{
  "vocab_size": 651,
  "positions": "rope",
  "rope_theta": 10000.0,
  "init_std_o": 0.0,
  "warmup_steps": 200,
  "final_lr_fraction": 0.0
}
MLP neurons of a small language model. Each row is named by its layer, matrix (down: output weights) and neuron, and shows model dimensions 0-159. Each number is 500 + 40 x the weight over its row's rms, rounded and kept within 0 to 999. Numbers have three digits each. A neuron's up and down rows have the sign that makes its largest values positive.
Before each neuron's rows, "fires before" lists the tokens most often just after its 100 highest values on Wikipedia text that the model never trained on.

fires before: " ", " the", "er", "her"
L8.down257:452533553451504480445537483501447454521526489479423604544495493561526522544512505529522571523472444594486454438484528535583554411501508555456422455523519503530484484555465502523488439535484517519495458428393517487549528522476531533521525528486496514505499529568495474550579481543555592496508553458472493532441510520500522470482591473494494480449511398450423488493469474536439539506531532548543511513486520486463532444477517519477435522495500536548557496520540518471482522509488500

fires before: "1", "2", "e", "a"
L12.down240:583571531511547466529505464484600520432501482546495544468484485489572488494514439456547459485517487549532515495498538404486513587479462520494575520465508525552518475531474582478562588502540457437436461475431498455484475454483525517489487471473502497469523560523493477504475505507458585534476516481539440500513445416398530522520402494478550530470500525512485515454513515572471526474513507550425461523448451432450477477472512506520491460532511464526548559486487535508528543538529559

fires before: "ed", "ing", "ion"
L19.down35:494492526555455520546511507566473573470512487446530519525486506486531507552481520510536485481474440481465528514539445520612509611465502499478484449492510603482529505460501479440544561471514559502582515514478408522446517527507516537551505468497546502601600554466565519525559476494547529557530524510508551445444524547494513493517448509473506442523496454487494530540429488527558443497509513479509499540539510522503415503453564501569481522497495429518573479588522510500547483532459470

fires before: "ed", "er", "ation", "ing", "ment", "em"
L16.down80:512493504573529477517493526574503456489493483494523448577479450479495549515494558532470525495494502463485483416443533484453518457496519524511518507489540527495429504553530543512485451460511531529552536565516557480480464529476501500500506553482485431483534493442564455470437502471526545499511487527518481474494491546514444497591454476489482530482512543528422472532428563412444493475581478523513540559534538423523500449451505460500538471449496544450527503643595474580572490522431504

fires before: "ent", "er", "s", "ous", "e", "le"
L9.down53:438462516590516557573473465538513468503506495554560514597531537550507492464519453462477522505485501499460482495510529554535453522478468541467457448571493473580444421498485525466420498520490460526477555529525454608545507437469521495548475524504434461512482524461522483537571548488451484484462478532466536498467496522491480486469511534496557477531463460508557561528528516484489536488516537582514537486472488485466497444452436547550526549604462404442474512518510538458480456471524588

fires before: "ent", "es", "le", "or"
L14.down105:476555500474472411437524445493513444569448509515460465579436477470492462491510490491465524483485487545488503533513452469476442509471473522523430410528499506512487415466431471493433530510528430536441545517507480552501542492457552481508520499466484545537503564535532560496524463470434522458501541521522444496504554489550499553521479486505434483478501502609549547528440537413470470544519523513478423511548509422472537435485450597543476584514493520492552452516546476513477523547466501

fires before: "t", "m", "ound", "r", "ch"
L13.down431:438519504491491532526454478488453444518528530532520433553506491496481505505528439565512519499492520514500460601476481508483514425508498425538559458453536453553520543413478535586555519524489511462472456480570531537450476518562503483450538522509508512461511444482450530480479464517511482481530504435546399518455536537505541461535532511447531487373453529522530494552471434516484492496461524541451568545505542441550594571478463509394469510452501510518462487543463473490490533470498457

fires before: "al", " l", "==", "ad", "on", "ity"
L19.down9:468541456498485485534493523515488459510558548498488485517461477491469557477541543524481441500499491501511510487492454578500570438552408471540533494464414460469445426449476523551531499544473431502507494494478497542520529527471494537502488451500487518502518503486533459443536452494545498460512460584403517529462440523484483606607619498502498521524499563560508517449572466456512563573517552542585536554534554517503515571461470469537507483552505515464501484471505505556516485543459526

fires before: " St", "r", "orn", "a", "in", " W"
L14.down28:453552481506523472558483546478576498497530414504526519466469556517379490510452522492493510521437522487516415534513480473449520524503571537443470433523479452525501482472542479548450509530533468466519495531439518463447458493536451496504494541538504476482521587512469492436512517554496542403582494443443499544438522413466433566494479491509479548453498464532473565472595470528594536507540517504538528513440489519439586449515462538509495492478507522484557465496467513501460534501509480

fires before: "ld", "te", " to", "s", "ter"
L7.down165:591497459500506489471482507525544526441532441535441500428468431533435486515512448510476555538508618477438503555516531463518562549532473522522504573435568484539483433575532485486477507536524540518477460494528487504449538496435506485583574552500495541517502502491465538501542510518507551452563542500551483495494456548504492472484540521502531535438531533477433524444522415438405443520404520485506492503495495451529502418555525481474442509521536549512472549503477555510489478481492451

fires before: " of", " were", ".", " are", " and"
L15.down305:484441469450525489441506495475484487547477467557550457511532498529525481518509543558488520501416518451441473502462608516536480420483492449454478528481471414444530467520583508545541546548538521524533450534478508525520561489453452423528481524510480492451598468542520487500488452488405484494490480544479557510571528501541546452570505492443444484507495508457488484526524500512468491500410453542505539477579501551506467550481481553526439515613447445482475473451552497467504520463496461

fires before: "==", "The", "===", "In", "H", "A"
L13.down414:367513481565522507523475514537486397525533448486479506519532568559480488435492455538472476515469619528545508588475477504461422472496403482493458479534416456477482486496508511554540552526537505425458479502540572535479477492521470472476494459453526472444502500475474474516465526507470531471479540473517495497499515498423505457595465545480506553534492545528460537496448541493459539489461515486487569523515523409525540504498479535498522479566493508465480440495564542592518517557535479

fires before: "al", "ed", "t", "er", "ation", "ant"
L8.down369:515501524480529485506526522477493498490512532456545493588473564587460461501522546571515536520530491547526544496543500474488489505443515526546505410553526508577548514488479490468495515454499498447493540437571510475520465515466520536434579517463492434456515480465493627478527552574515519544513513475516449419571521549419496511522422449486501494545474467463451490533545522450520473529479557523489579525485563548526533537530452506492489399496447506476526499541547460573489502525427460

fires before: "al", "ed", "ation", "at", "s", "ational"
L5.down286:467562449578510557548513426461533517494540566503508467594503470570567434461492517452587492547462534563504538466481498512529514517474455463507521436572485463518458379450482542504474496520476551470491510393506474409504543497514530490491538557505511448501511479527470511478545516489494515536457515438530515508498469527500450510511478491544488555477489514513485444555524568549455501427524555457458490605561441497453571558497483506529511494482465509461518502501569494512494538433477517

fires before: "her", "h", "es", "ed", "e", "or"
L2.down60:517463452506489527428543508471486478510521535486541499531414495466482511470501489559485465529378478497571443518507512504542498454474560518554525482545571530528460533511464428459456531522488473532438483459481489482518420475567462461525503514470498467583567473454518468565509474501447468505531432484455438453520518476526563473496518428528448445431553524479470523538513503510461523517516511517520567447529471407478421540452511412547507515513500560500488532498590551527470585508526515

fires before: "n", " as", " he", " the"
L8.down419:480517433487490501542419549526505470427503541479446474541512466475468553487462535388506530584518539488440522478470525474449525563524510512524538520515493535433467553554465513494510492453495541553569594445432507515447533491530527492484480511506536524518492465492507497469524553521420479451498570553392404493488485545493536503485580533512504510492533544484510547544465414472537446490605490418520541487516576492498562499536462468487558508487475535508508527530514484493557485454516469

fires before: "ave", "an", "al", "et", "in", "it"
L10.down173:508496545454484535496461481533528562498550468527488435508485454547493429494539550512452468491607512565477584596418493464482490558510517508457458449500505524522522467523503545514481546532429487488452445517629436446480490480555448540480480471441515545533504479494490555467458549448450520479486516532537498488560534536489507445509495498465515478495450500496540558450490465408538474507489509434538467469506494481523571458586564522536500602499521521478488406503513494510524451494473521

fires before: "s", "al", "ly", " of", " and"
L10.down417:469503518437511510476561544555497464474512537449495446511479487528491450501482549473530444558417491484558513488517482562591392509528533510435505547487544529457468440509484535478555504569511482473457456552473520491504546519431457523498452522426563552480553531587461464513511602434400547484582479511501493515420499512548542477512547480422516529505521473448457458519476476499447408502522538512520527537494474514504497495440525539508466482468473445492500488415523489504473454495520524

fires before: "e", "en", "ed", "ing", "el", "w"
L12.down409:467465522535531389490586542554533469453533519527472464585515453491498520501523504527531456464469489471476523497509500530485454451483477533443522468498567450506485514510501545517469499476517529511379512477438467567527463469528464452576518559513468481488442471461567485489468459490481508503449553534474483438445462477492469500522491475488495454506589488497541546483512517519462492523540483580469575467466574394484534470514503503466484577457477581545542593549500572446475495541520447

fires before: "al", "le", "ed", "in"
L16.down198:498525532475510522534486509465451517418468497575565460529432466477446548485514457525523517473530475474473528435499491575496470541415486514480547407550564487463506453488469525534502458519552489567388543411566533443481465514457550516465475501476392506454522560545499545500565498480528485572502516506571545466444531463525515521500469540490533538534506507574518501535483509515439494484488527502481436568485482411482553487486462548503507477511507448459499555454537489510517588526471462

fires before: "ity", "ic", "m", "it", "al", "ain"
L14.down99:519491451535491512519498473525458569484460466501484472432446472484545539443525466574430489438508453579511533400496500457549459503468511532443545525461474527442536498519520478489562524537513490593510466444507432472507449530552497524513474539434429529500389500447487550531503420482481463491523442446471559498534472534532534562477479497498550522525521527466499575527510543559531436457526501497485456525469437518492470565521534449437528567452505455512578501535519558454521516450499486

fires before: "1", "2", "ust", "iv"
L18.down224:500585516544558539542481463522504504458434495495481556482457487592506482476534416449495485507496455482483486482470558421479498559501493475434517559527505564507537427460452454457478433510498475489429563494580484515570469504471552482486483535440503471470545537505521503510481541470458536522467548476445453473446512580510484461497477637486524455420588461457464499451546489496472441476501497481564476538520453463551530505472479531461477529465530451428529537512515537507550516518551472

fires before: "ates", " to", " for", "ed", " by", " as"
L12.down371:518460551460525555567553499478530568438481471495450529516494556489525501525438493514455520554471517466497554436543457554497510564500429528450488484440570530469513480482468535452448544477519426492530529489463557463452496471484537465498418565451559534554575510521449511503515566439452479523463543507538527559551484523534519404480489495518549526430526441443507479509464490512511517531462544459576435524604508501491475517456501534565524528484495498461504501519492528490502512614519441

fires before: "s", " a", "k", " the", " ", " m"
L16.down172:428527495450450521471441468487476453572530483509513514526505524517510479509474434495502538560512605494532489484490455515548533418550471519506544420478501483532533477487392456491494493518490470523397487464454527473477571440517584512484558571484479501462482497429492442528512487541504532507503495430471506489533443500497526485551508442462387499502539563505524474486451473536533474519533487471547388438511465512510552509566529514450420497553498547488471472580491486487516469542487569

fires before: "ed", "ment", "ing", "ion", "s"
L7.down273:485484536490544462495521518507538437526495535554487442522536511555485409523469492516494508529409546456513535478518483442526500532443440512500442447526630453529466527495498428486510495513564516452484549390539528498574544503524500571461576480506574490516497524501489534493578528490472427478511506471506519485492485457429530464573506550463491548437562492499445468516546512504506513567472548526456413497529401477548516526466525481513503545462513449418507542459521538512506472504463518

fires before: "m", "t", "ch", "ound", "ran", "b"
L13.down427:579456475494521466561440528526501502460478448525398463497525568519455530550486512476552570560517475474453468547550536499462477498492472496505553466480490449510508552445501553573526579497523487566495489421523436469536536487473567497476505534463495515507471506559505455525490477554466508450555526444526435495523572574501481441479491572448502469503561507440547429520508439515506486500544411544518413531535470392518523482475463506460466542495486472474538470532455516499524454509548543

fires before: "ity", "ment", "ed", "al", "s"
L3.down412:458488405546442551566447567477552565554548506469449506500545484490445542487597408571523488502546464494483567446480534516449509429440548470507496500511465531474474510482534482489531446596473477503535419438503470474523570566464456506489495504529468533455452527496477452493551451517538468524505434507510557440473489467532459604474440512490539506543557537522497459477554503511507534455478541477518479483548458530540512470472515498504473516533486407491454524463557505494540479455524528

fires before: "re", "en", "e", "an", "z", "i"
L5.down257:439445485542523503533566507487500477494524531553506530578535483453452525575515498433515441501518501515508510557531457510551481463566533532530431551450531494402525503479490508498530486563507533507550461591486498543491470482416504537548512546493483450514456506469460509469448489542497515503452518488484548489469508486490531496453461505460543482539513427517508545498598537618447487592554465438413553432430477461488502457564526518540524474465502562543527558538538552538477486507518503

fires before: "=", "===", "|", "==", "g", "ge"
L7.down147:474547463524491471530427518518494483486515528407502520497456581522461522458478483502449400436449504485460515503492477504435466563551498490471469562460504476502555456477514533510530496550495529471565472501543400469479509527500487505469537478448456474495517475532518412464426537508465504518507501518480467465515498471452589479497514508515552474529469564513512576577426480473454589533482388487525523554484483407529442484525524475580530429506478520511501483515506560547572532553549511

fires before: "ro", " to", "er", "gh", "ter", "ing"
L5.down301:523499495489473546514417484481485560467487467492501440462483504466503485527440503466536503495435446517474472555493516502485545496529549504483498498477473408514527458474368513468453574531535510530501472536495505507457531460507488549441488524572512524481463521498441537444530547507535456503574480498521493458562453502531476498457443488459501450416496528549540445471481444404455540489440552474526431463520464532557458437477513530509476450465572570581506535485503535459574529590465447

fires before: "ing", "ew", " to", "as", "ed", "iv"
L8.down417:526460551494486534432450531442507510452466530514516513502465511500621491525533526491433433498419569484498512523433519560446492549516466483502529493405487527543571473407485519496431488524541462440417505564487510545493487488494457470528455479424426498542465569537546453497493509490437566431465486481483443496542456491466452506484530474507462570496523471546518534483520528531495557536535543547440538529497527469467502466505496473477489518536472588400522538570496532516543519508503483

fires before: "ed", "ation", "e", "ment", "es", "ing"
L12.down43:485477555526545516538467479505592502556514526580559508568526508554496488488485508516515518564517450558532593494471541550526485491548534527487524567493513467474535449493464525509505540623471589483449527511508517409498504552478487566569458480499491493492500487536484508469471487482428561552481538495493511477600489497480539539489481511401469485528528504507465543467522524539447520468498523513431439565587467477480499462427521538533493581414488448523588516498523482532479532508509524